Weights of a small GPT-style language model, trained from scratch on English Wikipedia: biases.
MLP neurons of a small language model. Each row is named by its layer, matrix (up: input weights) and neuron, and shows model dimensions 0-159. Each number is 128 + 32 x the weight over its row's rms, rounded and kept within 0 to 255. Numbers have three digits each.
After each neuron's rows, "fires after" lists the tokens most often just before its 100 highest values on Wikipedia text that the model never trained on.

L7.up729:172133119130134157167133190162140147217042107190113107108164151152158124120128133078117151103086150125129114116137129139145173118126137107084093162148062153134159082121152187139114140113145068124146136097107103177144120181107097085086125142184182094000110151106121123156094120110161103126137061135146146100174188191093053126107184154123173140106131131124124101077130148105118118149159127133109136112154091093127125102104092060130116130112158117085097117111099113096164149133140144
fires after: "l", "in", "el", "r"

L9.up322:127179140123093124156076135149164090144112078129132160148155165182120146151179140085120162182071099175121115087117087118122133128125122144179111156130109131099102070078135181117111082131087132146112091086130128182137080104123199161196217156143135190110158138123154131103148139142063161161081109134093045110130132136130095059141095161156096101174084112152166154190144170149139143127125167062056087175117114158108103115128150112153123111125121158089119099150135142148097165139124111
fires after: "\n"

L7.up406:124149150105095113139125168162140133145167168166129126186114119131129089148137149121150109176062082139160060176153113106125146071191058141137111139143143155089071141159162178091081110135114124105157174108164152143166061127122131143148103120172127111060126138198111156120139121097142128122170126126155122131116132104136087078102127132139072083101161095099148116112146065110067147110112115174177197174151110170140058114107138102069167140168122100123062103210085101144134110153102102
fires after: "am", "i", "as", "en", "ad", "iv"

L10.up22:098112135087094079132120116074202151123146162211150148103103160143140119152158176119112153125136133132122125100087130120136127173099174163143160105153184164118100121089186183107112147086134137145081132148116119144107132156111075138091156103081138132113080128110100096088122134103145127126068156129123150145118114161126131084169123145170084102175178137183167106137143160174141112035094133184131116158185060189149135161057093113083136137034132158163148091128149108190124104159145113
fires after: "it", "i", "t", "o", ", ", "ri"

L5.up64:089123048120088102155149129116144153115115113171126108068064105109066084142142137144154057103110114138142178111155128144185123156084134084162217161132085122133067135096098125126112142092061128136102152162129165165111140126130089164118148181083157085156146148085129111106122098142155126184117149136161116171135167112106130156135114112161019133172136154102149067092130128101087085111137144163091122116115119155189156161118098153083121068122163168123101138159133109091159114197154164
fires after: "em", "n", "e", "p", "t", "i"

L3.up164:134116136140144181127138107077063137190166190093075121117147146166101107171212102132098072168146107135173081111114151123100135077175096161081125139111052112139157127101105139142105127109179160129131152151107164165164137124188171144164096164140096105118144091152112091138158068117151098141064128160156129146085092110096138162130150106146146092067096163117130112168111125135119142178138162152116080134122086071076111141078141121140191103184077105160152128094115166109173125151059146
fires after: "==", ")", "us", "y", "es"

L9.up72:145088117132140172102062155153108133084088124109096180115162139065053108133129166174105097155092140086188114106073140151176168122127142077123144120102138161131129164069106103125088163146174136087139083156179085123145091164135094080121182163119148140114107098091181163126139106197118130141094141134190122128074069144128134116148110169090144113137115198136172196129136158128133159122095199102129151191116111142114110152110121087107177066130186090159141124094091135140141078138144117
fires after: "P", "O", "il", "| ", "in "

L3.up851:093119164124144140180094064130152155118040098166140118129136149171126105128163189123158147079105135158156087114119100146110147117207149115188118149088117030128119068096126158100140161144066109139093138133131135162098096147140104078151146145092131097163161101116146129111108171178148114143146126139150120141150069099149138108137130119110119145151112126132134147080091148170101125121093042086116087102199079134146074233125100173108146117174137138186120092119083160130092132119080125
fires after: "to ", "was ", "b", "in ", ", "

L7.up899:119172091120177093216124138102148104114112152166142122176151138135126105115117118194090074208178148127159080124174130096137110143106076146183093199122082104095104129138128098140161149064100135124162131164057104124130154093163126082163177104086143090133130117078131126091127085151126161206089125139117119172113163136184113162103111133104178104058113125174149088072141126173096107153083151156118145096146156129149160121109108172152043104150135144103107132165133133087111121092122134
fires after: "\n", "ar", "| ", "op", "um"

L10.up284:159085094135150153100089161141132124078131193153132160118123181085125143133154171118109121040133101113175057145064144101090123114137080081142069118115119130117097132115065132144041130151149085109125120143143150134126094152070186096173120123109135170170113198112096148163123085145184128112106142142163122059133142156125092096112157159157166079175159131200152179073134127121171128149134120077124151132100142180187113151150192107117105136151102137119146095146085170116148157146137096
fires after: "1", "2", "3", "s", "S"

L10.up416:077135140138127153078160158059150107129124126105102151127095161100115090116173124104148108237136162083123142100163150129120152058128129163152113126131108080047104170178176066102165111130105111105112094123109127123138138189129179101099122092138151063108078159094113142105107112115164103108131092165169062099159174085113093138109159090121069139097165108180168203161157129195155149132096099130115165088133155184151150131130107078158138104134155147099113134151086109147130161139140169
fires after: "ou", "or", "at", "ab", "on", "ac"

L8.up367:083163149135074021181128135134142045105150082137102172151160127109121149127164087130124199141111136071185101069162135195137127165132120096174177107157154147144127085108163101111129141138109122156064149122079067175172077154182112094146110124106068118132113085193145127101142121138106070122096081127152066138154141115159145133120076090144135104118140111142075158117130126102144156141126188099145089184118114176127191105124113147123159158114129132153086106105116119137110170123163127
fires after: "m", "p", "t", "im", "ap", "tr"

L7.up42:109096091135122146149118128052140120161087144137159138173131113127114117159163118148153147143056079068102145127152058159182154162150119155156137171155097117090097128076122091177079108205101118178157101114109128137163155135095178162131116140149140113111147082101144132163138137096105144143161180113170128034107151173122136149136071129105133207085106091059121145156134125168128140180163151095166149116132060127122131112173054111090109127087093106093112119111090140066135159121155174
fires after: "m", "em"

L3.up299:149107117111132092153118113147120160089180176168137145128085124166091169115098170157097135198162126101154200171109168063153113143187112098135137165174095143155133093098194140118059133133124093125064118103138120130128154097145109139125121145100066197077144141114109128120100107170137143134143113150108134119141143118102065158055181114143205122144100114120139097145099131118135107079101170122109176121174087120143178166105091084114182089071121169122187201098154089156131124144083119
fires after: "a ", "it", " ", "i ", "o ", "s "

L2.up172:060112202114145156119134149151156192080063122139133118115109200089107085097154121168122107084136169151164110146071117130102120133210190125142132152099090105159154064161106128099146107091124159097082126181183089193082096136125101118121080107049120116095072146119157094160147160181135149198123132109142130170114095100081142127125170151107188101129097125117185111106132177162094140137110127109149104101082135160130128167094097121124180111134119167138160152088133119114102144117144177
fires after: "to ", "in "

L7.up695:125157124148120141145072141103142085082127168090164145103113102113132112190165166073135115122131151066190126102151147094077091109105091117174036147207082103129119133124174107109065134100120106085122115156139147105114157137126103134129112127156139119201136155104035144134198153148158130133129117101165120085094148111124181081127119147117148126126189175151076192082139133124161158137189204143082136148089090167135109200095127126125163121157150157151128137168077110130144143125131140
fires after: "S", "p", "Q", "s", "im", "sp"

L9.up316:139166157114086168136111073130059116159107105125097124172156169085094110126086172162084139162081084147130140113178138132178118151183117089123144099178140131098091085109123148192130116135127123073182084139147151157074124148166141168146131121055142126119101134150073132122059126148124127173129128175133106151089087126128144117137084121158136090199087159122169157070114131137102097154151153191106144122114118182144152159108102142156092050172120092182095106149108150161066123085113057
fires after: "d", "R", "st", "re", "D"

L5.up218:122148182140146164135116190167119158103059149110163107107139138145157121121136077091166132151110133071147091111141061107117109159102133100121162071187113120171134183151116120103128058157093188107086111161038120114216168094123161156168088057098215115164139125141106103121133146144110155146124133119138094118080130144134116076177114112148103148191079089094141122135102152187169095107091138153141133116121131160038146163129129100127122137165133139125084116109108144151093168160110133
fires after: "p", "op", "ol", "%", "re"

L10.up659:103180131185168164123179099090089119087167132143105080116098130145117098141144154141117106086092104103074150159130158115090133114133092115190133131154158110069069122150127145069162097203060095155137120135126100107095110091099078104111188138081150083107111066089089107128135148140155115124147100136149104209206104109161111137105135120136083149129162111184161163106151097130126152128103119206205137072102133141126109142127131136120112121136107136161118139147139112169204151086212119
fires after: "ac", "di", "i", "c", "ri", "at"

L2.up521:143127109094199174068135180154178146117135173121151186098116121131192146151099129151133117069138173133108117214073142123170114094136113104066150171077161125146111139103098103106134131193183128065166115181106155127084167106186106126086171177098138157109111094120150167125107185125157060107120102157116085121169109135173101129118161120098151150127087089140093162144156077119164154094130128139121102171126152068111138094121108096145128174125127103148158098132133098139088085087071178
fires after: "A", "c", "v", "b"

L7.up922:096120193063122101123150163144127147180092164136177067145179140122094139086084076136153150180071092085117104122148116133070153137099131088123093101161055162099133123140124150135128068078140174103139091088118150154214083159123118167117171071127174132075166160116102138160089131127145127145156145143128126141137170092192069091100112164131108175109105106106100193185124161156114136055124192148178122125104106136122127142135182111111146131111090106130127135111094133165145154128083159
fires after: "ed", "a", "m", "ag", "ol", "em"

L5.up931:093131141112162138115118118112112133152144152093113094052157116126128125136129121097136123111077096177123129159153160053056102178082093140102066122120160112088157180131142134128057129144109112114107165173141127207161111118142145153111092189144111073068103126146121133129140118114142178132130117139101155128127149163089047116143096119144170048100163133112142157151165061147085124091048150160173108166073117176160128144170132112103181137107131149137142134124033101152134162105079127
fires after: "en", "i", "ti", "an", "u", "si"

L8.up1:174127079126179180098110132125145146131173185123198073107124118102105130128145126103115135090121132053155116145104171199106154152136172132122157098162115167072164160160153075103118107119106113127038100147114082125127124133114164155075130197205157137128154129111135152096106120104143044149192147146177145145134116091125151107141099164116112131196142111141140065093109123127123171107139069136159113122077127127089156103125163117157075110098167115036102106147146151160117070128135124
fires after: "ac", "in", "p", "ch", "an"

L9.up113:144084101139166153153071067134146090103152185121132104104076111133091105147113157138065140119104103160174161074130181137116157149069131140089143189157103178167110136118182075178095108129092142077149118177154111099035113073148154107150120141131105058084131127107168111151095071110123099194173100152135134087135109165154157054173148151110107140180111155095122111091125159116181147159081124162130105114114060103111155134153158097151140134135142115156130165164126131126164183118109126
fires after: "in", "p", "ov", "g", "ch"

L9.up239:127130160196149145153127117132170113076150137042094154108109164179149138150131167096089088127143113144173121127150109128172158062150112166131125145095100066126178119059090081184112117170079109107156114120111156112163195173105145129155137125126088105102132111106147136116146114050111180061144098120129126105159153179124083112102089163125105161147122155152123102083172126125179059094141090190141130124087161175122113142077142154081180129109076082134157123102161133178190145135119117
fires after: "rec", "f", "ec", "i"

L3.up723:137130174125132138117109101158093147110113160115166100114101157134123158116085124111116117156098151072180133087116140101090129058109124159160154102154039153123142154203148203077177094139108086178192133139119121145137164161141146109154138113072145164160139096164137062114108106170138129172153132146132121117133115163116168138178101113101144170137128065117135104123061129128091111197111136173063178133057177084116162154073132120119119145082084128134100153097185139121201155139172126
fires after: "s", "in", "k"

L11.up463:047112077073141108125108151063138128131132136089148161131112184113143071182117225078140155170127136122130174134145117174118114084157143131146098063086131132136118049108088088095177125166118081146138141159098115136142131138124185113157147101186049155075119113139156151143082141123165107148182159139134141166095149157077141161107107056124107125164115194111158163097150123079096108137122144151151131119107136127105108183139139106088104125123130192155099124121136089170049138106142131
fires after: "in ", "e", "ti", "ch", "the ", "n"

L5.up398:128145147130178216071078117095110112073143098084134111112127110091147151134187106176080141081118140093113066155133113149161135105179116149125114120161087041148129118101136148134172159137141133104125105191112122131089128072149141155194147153141122106143136095088111141050138111100179126072158111109146097132115079149091179134141163098122137148085128101069179184170098155155182150132084114115157184180100069175190112107140156122120083132140098165140122078166133122117128154157102124
fires after: "si", "r", "di", "\n\n", "com", "tr"

L5.up958:139108089107102104176095158143181148170150116082057152119078070075116082139092099128122133082177201128112151127143099165080137160091125098127122166098071082103145061169145126155183163063109107142141122166113149147126167101040108184150160143139139133129160140136080154133113050109129111145164148161127106111144156115143146153113115125137120073095113147156128161151156147149140142127131140136129144056101116125159176049111140170149200142146137106122142214134132114123195151113139166
fires after: "c", "e", "/", "ec", "es "

L8.up208:134091121118139183093137150140122113088162144146125125095141118121145162192204131129077080099193112098082097132143140150168148119172120113170108103133119109089108106090178203085138125131146125106167127130081158152079129129068148135074082152148141096177123150103155143111123121076090071090140189159124117181226138139146093114099156121108060097122114072127140175131130122121196119164113150085103126166158145131104108133125113085126101148135119192151131098178140170156086084138066190
fires after: "oun", "l", "tr", "r", "an", "g"

L12.up689:186158116134155126173173136154183155087153131156146116191100129110146153072109140135108071134115062083178170131149165111095093083082099161169104126115142094127084173138163170167166120154097119131080152159122124125112147106144091135162114117141180122061159087120184088096112122142181087127146102098109063119106118159064115078137149131116183118138169115187155074134161152086137113109138121156107136072180087177139107093081126089152196120126189141124126155098097122144190160090145137
fires after: "in", "wi", "s", "or", "av"

L7.up302:109075110111123082116066136117080131106130124104157095111114183120099151162124126127137096192141111133195136156088164091123102099127112043097143134187142135146158057136116186217110106177098109149104127107130123148168141223115139131157121063098130199122102139136089150084140070143177113080149151121136087148165157148153130154132169107082165100087141184135193086176163165113088102113110170117127111145115140135114151165133104071085146112112138141119135104084170161123167160106128157
fires after: "e ", "a ", "m", "on", " "

L10.up818:137153131096140106166180102177115162122160083124125138109106100166109101156193195165090138115144094106168157115115167135115131092157085145119136119142185153140062103131181121115146096134122129135145119139062115148119217174116103140157087141156100117113183132103197123159076099089106169096154117130166095149125096150198121133104092106046112100144071186093102079115185076100120167093081169204160157139125132091092110094084092114101116143091132113116128134110115127121180155112133086
fires after: "r", "i", "l", "fr", "j", "ab"

L2.up670:165167098143132187083112036149126074134117192084135143103140089154118154130167133167065142126144059117124064152109129095192148118087126159075150160141159044157144107103147100122160159126059116173117124075160134130174139201095136170178140070088160115115136134096175116102140107096129157108074159104099150123115098114086132119118121154154126151155120106133132114103132116115160113125131114186125120106110171082162147131093136139146088095127126129166216167097215121161133136160116108
fires after: "in", "ch", "av", "h", "it", "\n\n"

L7.up148:137096081074184069141124135127144085156134136124151068120153126090104070157187126188181093147064135116165091138150137197128124136142157071171069133128107153106090193176105147105073155087059131167130165147113108143147133137115133165181126123113149134111120121162081137165162136129080121146159184109164122085122131058130145150114089074081109194143139145114133116124153163088163136099173172163148150109110113159143067089128123079093139182106095073117113165136071143153146138151139115
fires after: "em", "| ", "m", "am", "im", "um"

L5.up607:174081138142139176119117129137089165139083167203140168141121059187154098114130131055119142085112166135156148169104136116158140166143156077079108153183127105185137101113120124131141073128136161168079127126076143144151170093070215151156122120098107197190090100192095104111130161083145125118171091122128111093099129130116123152138135114150124142122067114202120152116129128141154109149103162141140100122168110113065138093108139154045136146139130129126120108090112129089054177183140114
fires after: "ad", "il", "re", ")", "ol", ", "

L11.up434:129113144100099134160100138114125096112103124082105122101123105107221127091136115160115133144140130154111089094159116136070120119137110074130124067097092102115128132194140133120101121152093114132133086109098081179200137127141115095087161132139090157103066112154164083109139129170129142121142117090158097130197172170127112156065130169217199174156186093096150146099153136122113128128199093145214078136103158110172115099103150182096167093155136129114140142111101124083143044156128139
fires after: "\n\n", "E", "ou", "O", "si"

L9.up280:162127179127165113151107132140150052124113142135119118139125114128141162183143148123126121112124105119136124130134110106073120133145104150117143104103157081107126108191181125156123089164156161166085164100094095140136157115168165147139124168165118145133117143064204143156107151156144087053103064153161064146120176101069100118146065123128125099193130127145157180160110112155148015072147098102091174127147120169155119131071064162142155112139112141113162130092186141103198115099185113
fires after: "p", "ol", "ab", "in", "s", "f"

L12.up547:080123090126062165148111156088165052108100088107153144098128116139091161146143141148154179102158136115091115155140103146173151162187126129107138133131067118132126162128108124154138180086131142126124093080145075121093063133072180159176113100144129163151121128130117149134183192114120177209032134097146100130160109160121133114176131155122089139101188111098126124172110116108123073133075133116146109171136129082123078146094083158188185175111108154131114126117168179067148138133186116
fires after: "M", "k", "{", "S", "(", "W"

L7.up538:116125136150122131110142102069083124160094067134078161092120134134124122155075157106098142187112089155129088134158156060135161144141144148152146098114119131059072156191174131196118101205119062132163096158167131148112146113097103155138124080131170107120165163069113141162128136193102158152128089155147115083089115151177128145139131179084116130150165117170150103131132091188065127097173118157104109109160106113151068189126171158132149098137136091113181101159091084177095107111079131
fires after: ", ", "d", "was ", "\n\n", "D"

L8.up108:103161124085104142107150205158087127109119150140148108157113106180155183177120087102109132177172134104112110102145122138185126142130112162056108132131136190162164104157151152124119068125124162045144164163123107163126136180150178144130124134120110121119113094153122162135131151119082068123161133134147111099131152041130088126107112136049151102120113060211082171099129125126174144146136136104100170094116127164092167139122118127180100163170079096114155066161085168131144079125072180
fires after: "at", "\n", ".", "oun", "In ", "en"

L5.up405:102146118098139093090139174098114107149167098138129141132082127159089155150148084143104101170141174160144171120113164072061113114123103116086111113119088173142112203175067165045134102139097090158088151105144109165172132161121077110139143145163093149179068053223106101121095165141130079102144139157089130099156123126118178113110145165126184081149096137125131145118127084152168116110131131144098117088106207090124155153096112164137122109137140136148079071088111117163199132142135155
fires after: "==", "ec", "al", "on", "s"

L8.up731:111093103118113101134148133090128144153136201124162099139071094086085183142151120156172071111148134098158092130085124096139123153103182086152175103120132188140116123166113102143111129120148131163132165155179158148121134091165058076157114123090140088086115106095097162168158127130143184135048152118102096129082145122120122102105077130123082132130202161167137109140155118145095120098119135180134140047114168202159136145059121114105143120124103102140082176081182183148119126153158206
fires after: "n", "k", "on", "ed ", "P", "e"

L10.up563:153129110108154151124114091195141192099108112125139120117095108143123152133083164161139106141124077108136089192063093061107096069126152088121159138159203108135116047146136105076112176095059085099086089148140181131144144103103135157126150161146153183125112069119147161142153087143143127178101120128115137131169130182149094065115146158146109098105080168126147176161188166106163108152167121127089125158131177127140171107182119130114120152063156130081105069162082147151121174133121117
fires after: "1", "2", "O", "on ", "19", "| "

L8.up570:127150183139146104176130116146098165138036054151119158185164127128150147066109107124111137130139150053155128154133153122107114159126120084159174157161069129086155129117085133082158170131103110134080098128125099194141139132152162137167130130121094069098150098121147129073190128120101148125092151088141097087142161160132079108096097111075217178133147083168127115127164126134166159095099108131095161153077112103079186107191118119134168127167133093160153134108118111126182189099142164
fires after: "f", "p", "m", "{"

L7.up822:119204100070089177116103130125128101112196160110136116199113136138118126163105131054125106143120152160096128116182123150106170129148154163142175123128084110147155116154132111188134121058120084143124077156163127121087069107167137127115146181175149097146151082140088166152175122118164113151179126184107153113101109128166085088138168228078123107146134115119165162122105171091139158097171112140086136074122132148092120198079107122129066074107142102147100129167141096178163115120112149
fires after: "ar", "ch ", "ch", "in", "er"

L2.up937:114144112084134164111096126150111088170104202125152186200193107134151086089167125125148130152102081123150112106062061146161147083098138172100109193133098125103138113109130183086121191091084113124156118125154137170099147152135191117145153119144089082191125115095145141121122125145075178107150137095144129160150109136167096056123097105129123108154122132161166143124205119114134181106179144072160113151183179198136087122112101171136133148148122148128090122103075164132097108100072137
fires after: "\n", "in", "ic", "\n\n", "st", "b"

L10.up933:169117043056165100161168182109140131157088089162123110150163175115131092090140111092147081145127128094142105150209089156063174115162123129161101142140097155124126187142142096195100116053121141090115161137136095183068102131098117130158158134122152175129098139155123160103155171153115124121096128157205111121098139143105053125156118106092197154170120159085098106095117179115158138081105083095171167079144128136110125110142160161172146165109134108129110126108153093152123096133165086
fires after: "the ", "| ", "ol", "am", "in "

L10.up743:101049178161128148123099129106123115097080086112173144158077138098117097192152182087138145147131114148100168100116153113131106187140111098114104071088146124147086129166082104119085144168058127173157115130126111115154184151112116148147128164087115171124089124088107121176101169116083110106090179128106097125172113118186082167097125165148081126060138145115137154112157138106166115151092189124185183142087104113151076109143129200165112108124114133186108140195130144211123091142127122
fires after: "e", "E", "er", "n", "N", "an"

L10.up496:126137102146129091116151087144150158064134142147121108102155155130084126114155120133121144110057146079135149109083118108090121102190148079112177072130130102127118088099172181081141130143126087155137108202126181085110171171178179040150110138130094107120110120150127092177121126148149155102095101192133152098096140111128078128118117158138115133198176135098119113052142144161207134177113171097141103147099146127131098097120161168129194089111146085111156127137106183162150183116145054
fires after: "t", "i", "B", "n", "g", "h"

L3.up184:093113141180154062150137207107143106102076103195090157154127172113094121107124140117136163075080101151131138040105145176089145089134080081163158148121087117154148113088067159115093160107124158141121104154125110138049140159108151105137177105134151132131106076161128130124151101154181114159146098113151098152143117141150171116096169124069182155138125220142131128113121172118128073171091139114113132112124179108133149160133065120166079099123181170168170080122123124138133126198122091
fires after: "in ", "at ", "to ", "ed ", "ter ", "ing "

L12.up664:121148134101127153179099134101125152090142133127141110167143123129162095107168132107105109105114136129170199105216077115082095134148158129202152046062121144135106051169119153088161143127160114179118133152130155112125122112130074162148105119122091148177121088139128099110127210110145084146150163183093126167129109158073146129155122130130074145079148137131170168142077143058186102153121087124167150094113120128123110112102159095115140131117125120160061168161156086158171217155105093
fires after: "e", "er", "or", "the ", "t", "T"

L12.up682:078125182108128156135087080126115157128178157116168102147123098149112130186126109096113070126171136143154146090156123135089160101130103120163082166083054124190166101145158215149084104115171098186135142114134137150154163176106098130133133144153145104134129103084072190132081196134115142148134104114117115146119155088180068125161128150106155138168215138129142153111139097135133125102125148076104099070096147104095117162125097078198080082116127101122138134135145075136174156188078094
fires after: "ar", "er", "a", "Ar", "or", "H"

L10.up730:065110130073109109183170080107112116109133121148174053112123168160110160125114088139138151136074135113122146105138107129155188162094092149159196169155107137124113137080092150175096158133122124147105139095135113124124145148115189080089119152105114189129151114074113180087097135138087131126157167106181075136145119120151115152125147117153087106162062118189121053104176122076186134081147161071194167118163106170177118125106134151091069080097142123139120157145080136146150191137160111
fires after: "e", "le", "d", "v", "o", "t"

L9.up374:163172092155091104198107123191102091089120096105143091184195113117134045129130196145150170127144138083147135182142132155147112109136140103110094119190159185127110091130198116097128131172080148174177122096122108157165135167112167134106140167163122063171138185093169110099093106110102120119174048113177141114138183131108067121095155109119102135109093117126111156133139143050123156112137145190100110127147139118067084109120137093122124102095099100074107081110134118102151112138112123
fires after: "b", "ag", "l", "g", "r", "al"

L9.up606:080106150145131116164145149165059118126123169128065121129107170144128174088191154066130181134077156099178078144167134105126194102057101154138170135123123165148154099145215126079129115146118136174065112097115104158115165087133099146167100150110151118084101050155128121178117118127131114136145165119107087109151163095126143150094094071162104181164131151167123089141125095083185150126172134159109174188088132105136199129144097143179111089119113117111113134104153103099134142186108134
fires after: "p", "r", "c", "m", "qu"

L7.up460:139000137126139126104153171115143102085181126119107148111167084120158115104074176145121130130128148130123120088175139113162119136188134091146147071138078118076150142124152136131131154147135105124174141126163082128134168153209115116131039146143118212176152127141099101136119146141112136103157150140080085121155095123155105106154145097119130133085153125146116142114123147137133062188116210127159105131119113170119101017086120160136140107126090160122138116185140121093182136086118184
fires after: "e", "er", "E", "L"

L3.up759:158137121127129149118087192121108161127119092059119073154108049198084126157147180130132078104136100128127129141121045175154167087142127139115146166137101073087172095148130087104117135181130122132151128125113193143130181113115200095144103104173108134130125087155212119112131083151146083109102114122148127149177151090148087190134155105178106076126188153166183143112086126127161117129174132153115134119154132148126168139115117102190114172120091103122069134054138150160144171104130150
fires after: "ec", "c", "rec", "o", "C"

L2.up936:133100155124072183175058181101109145127153136087119133072092097101126077129172100094092153152118111130131101124118150158120119113144079053090151155137090079086108172143071116139092088101069154088101157154141176146110140158190131119095136158130121175106135125108181103130148132143106161130117094169108080117152108128100098161128146097199092136101090066140157148100122063120154229128144138156121055095187099178132121110146114178124128109206118102124130123137138154103164115154114167
fires after: "ed ", "==", "\n\n", "si", "\n", "e"

L11.up693:167103076153134108106051133152135154110156163143139142114115115164177104123178129128149113109104095164113108160122140154118092042156172096122110208135169197166061182144129121050133148086173125103118119113064138110142172146113151149143083130117176137137105092090092173138103113137117077108129090119106153136149135114118124170126144120132175144027119100181134196090130140119113141135100169112124036123083113131174148147155084126112133138054171137140099115171105159167141116130096154
fires after: "(", "1", "c", "on ", "A", "2"

L7.up287:115182092123119150106081127193094058153087098133130135133135091101101103136096155128128109148152162078152158138154097133188161142106115112133116158137143110120165142083137112120133104126148102134155178150178039095135185147179166140154121108139151153121093074071120156154121116080181145108135090123199156122145151060174101100109141213118141063190103141099156179123130122137181149113143235113132154124094106130071123128113157144136127141063132132072062093111102128109143136120130144
fires after: "l", "ar", "(", "b", "t", " "

L5.up530:143135141124131182093129125085147131098143139136109131126101105124144069132176093084100113185094182115098061074075163110116115097114157107146105144098059152091122153133160192134075172084108117163142203104123177096180184095107099118122095117134153127129184122137092072163085123156109153100154122132167156083135116105106133144181148143128177113172101138142156091203113128111160126101138163148141157063044154128106147077119132099124198154174105093140125125104124124141212129085145139
fires after: "ec", "es", "al", "/", "c", "%"

L2.up406:110148135144103128104203154106086106122137194132118118093135112182086165073216145128093120112117081081103104090163116114139099100135082159119142220101174104136153143108119097154087124124173096129190149154125146107153114148159131103145154127104137092121151096126107148105122122094105118123078169115140115123128094081120123133164094100146198137137096113080130116136166045152100169160142163168093134139153104105204148158164169138069114125139193069171156176077061109086139116166156116
fires after: "is", "us", "h", "es", "it", "i"

L10.up362:165120142058085157192136131071218111100097162147112099109139128136068145116187149077142164166177164079133139122136131126132082096117171086121125095111087135136141158128090074148141149030109165170154066145148103114162102163078104146043132093138131134111150163133135082181145139135137132125121186101115132168144136111123096116150090217151136100103140111105154113141139146082153136081198105130168157156091146113076090120114105136173118117117091137099130172125075154145135160148155127
fires after: "W", "B", "op", "ar", "or", "k"

L2.up120:118126100034167128104108127041136076139152168160144137107158129163122114109123118172132074128119145155126150104148104132186078225183141091150133172141074107090057121125105158110175163129106106168129063115153082113137116139109164146127140071126151164107186130075080145131147161119095080155124163049153134137119193133117130113151173114098102199201115126156138125161156151101127145121152132153121123132104118153129114108145131189094117135117108160125104061205171145136138106116130106
fires after: "d", "K", "D", "m", "am", "M"

L12.up102:119117153125121126127116051116174087070165111135146176117134122156105135133146148122158147110108169100141144163103201112149162079177133087122141106140114145139158159067130139160073100090132156054096124191147165111116144139173135069094086131156123130199141082112120146126156074116112101181099042144132086083084124135130135160111139159094191100151088136130149126123190134140103116133139124076154051149092052116157210150106150139129134132087158138143152153201112168137167125129131106
fires after: "wh", "h", "f", "il", "g", "e"

L11.up128:145108121129122149149094133141121125102133119107181156166117107155121161111152103179132080078096093096192122127129143129134124078151092143184127111151098105136087113093062133159117012173140096159088117199139102163082168136181156123147070174107115085175174156109140161085154172090120164096057065139139112100100100164093094093091149096135075112105153136129136147114147143147115148205117127126117135119173118181098117109129141127132194120180139066163144199159099113157141141119115136
fires after: "s", "ing", "k", "res", "re", "in"

L9.up198:124103162103088139087085148154111116112166080160114109159106122107155131101125115140059100142109071115202109126159116115125126073138166089115083119117124141144125154124112104118103126150099101105115134157138160098103096206091133139137156110162100111145132124100117140153088072117252135140102227084163141115135149192124159082116055140093095110188131103221135114127126160158135119102138146173130127081138050089152095152181155152105134111101151124193121142130164180121140131142141160
fires after: "s", "S", "- ", "G"